Weights of a small transformer language model: 9 layers.
MLP neurons of a small language model. Each row is named by its layer, matrix (up: input weights) and neuron, and shows model dimensions 624-815. Each number is 128 + 32 x the weight over its row's rms, rounded and kept within 0 to 255. Numbers have three digits each.
After each neuron's rows, "fires on" lists the tokens most often at its 100 highest values on Wikipedia text that the model never trained on.

L3.up2802:159144144117171110068143127098144099100085106101168126149126158085062085117100114163156052116114134147108134163115143090126097159101153142191116134106127139149163090150115146149167060174138077102110159209178154177142171118105135141121170111070076141128129127130126106145148162152134150168113187133157151122119148148061176171121162118163131140101115156099103149104123121090110078196122192118155101140116142075120076189095087124145155172157223128175101168158104056150102188125118118125191109158082085170104169111174098132085103157123116160136058078103118136123177100077158107155
fires on: "al", "el", "ul", "uc", "es", "gg"

L3.up2341:154110091091119085163156133182140114078123171165118148069127085127103160160073109129142138195151115123109088066111139112128071094066133112110072117070163113127144130170122141108189140112094143190192149079169161109161088117136119074136117155098127159129141122114176157084146143115161129143091148156130171169110150135143108135140109154123139088119189169124083103208142133123152084149160110107140065088138187104167141163122124065100188145099118132130093183047132173145165128103157136167092077124144143118145169156094179164179152128167182119129188129144160126111120153089093156088
fires on: " |", "z", "ent", "uff"

L3.up3444:182127148123122166166130190128139086111113180142160152110111120069118144148189159179156120154085054123041105127146161182091123076207111167127107101153127178148127140148128126175162124071124149153106062073126129108108158093102161177077100163137142072118131104121076104117114151092108124131155107146152097145097094081078139147131091129145195125125144096140110136081103089088130047077084107126109110071168139166173174125136151119134113135105145075105146110156125163111165121146158112092110056134143143085162089100151166150102073140189123126065125101141107111101147119155119155201
fires on: "f", "F", "fund", "fi", "fin", " ship"

L3.up2553:138153107102137120144143160167141094163122116167095107120211163147113111088125143174162190153168177134167181196077144138089121167130159121142088106144129135079080126142161134105122079084125106148142121124074129151167182108164153176107065131131137103085184144160128142184106136128140090148146137106165085182098168114174102160115142103096132137123185133159181123157079145155123127127100100150134112078147099076139140137144124100103160102147124193150162116112118141095108121228159121127102145106116104103102077133137064184173111159100119098161148135109213078093148129133175096130
fires on: "e", "ía", " side", " State", " world"

L3.up2498:109086118149188078164185126125152110112082170116150146146078145157154138117124137139093159151092119139154077154183135127125150179097089092145119163148146214141154129158156149073171096129098175147105163108076157139129121108094121110198167169190094106137141142156134133146153133166135182156123113133160119105132176129099121132148168126182097074109146085149119119090153083146093130108169120085147141132200107111109123125156104139109083144094096078154149154087144132114129148075179105112177147120123105126084121135124124162111105137108139145119124124133134117097154106103124197117
fires on: "s", "le", "B", "se", "4"

L3.up2448:136163106106142114166139129152124138112216145137100106154123165080200150144181096176038075184108147121122176064114083113097140087125130110139175114102083112142175102098191128129128128131109143157106112132130143165094179138117117147134140156157131104071124122129110176167169135139165087120123133129095165113125123168114133161093139144130093144141103122194108071137066092083170115132097101121162116093118130120145117141088170063146110111146162103146169091126193119101094168128111158108115110153142133103125135137128103103155125135167169176097179196119092088143141125130088131128
fires on: "ch", "min", " gr", "k", "or"

L3.up2483:094158147115133098108119152157128170179091103065163078138117178106109167147144179159101139130129067143109179164162157118128090096136192151170145094152108117153131150120106138079130083099171137171142142118122126179117181153084169148107078106142106055169114102120097152150111107122192085128075085101165124130070168177132137097090113132108160076119134176156129153084099117150174118126118090154171151131082134170088142171115083160155124161120114109078121140083132138100090100148123147143133125099119133082107102166182102146142152112122102118041105201206103129124173110115099123166
fires on: ".", "t", " over", "do"

L3.up142:145082105072112110102115191196131086140108115094142176158111064105108109153097105124138163172104160161170120102098142160037157133164138129154108149198098118113131165152099169122075131074165102211091168182100116096150106104113092141181110153145154095139077122152098143074016160134064117147072134149087089129118144116099118146106128141097109123112106113145091099107115115108119124115107119158116081108129094101149063137133090124142163105147151114149093157069126084064137095105134192098162138111123131184134130232148095158153100159165181075123127190098173124171140110059050122166
fires on: "in", "4", "3", "ing", "ro", "oc"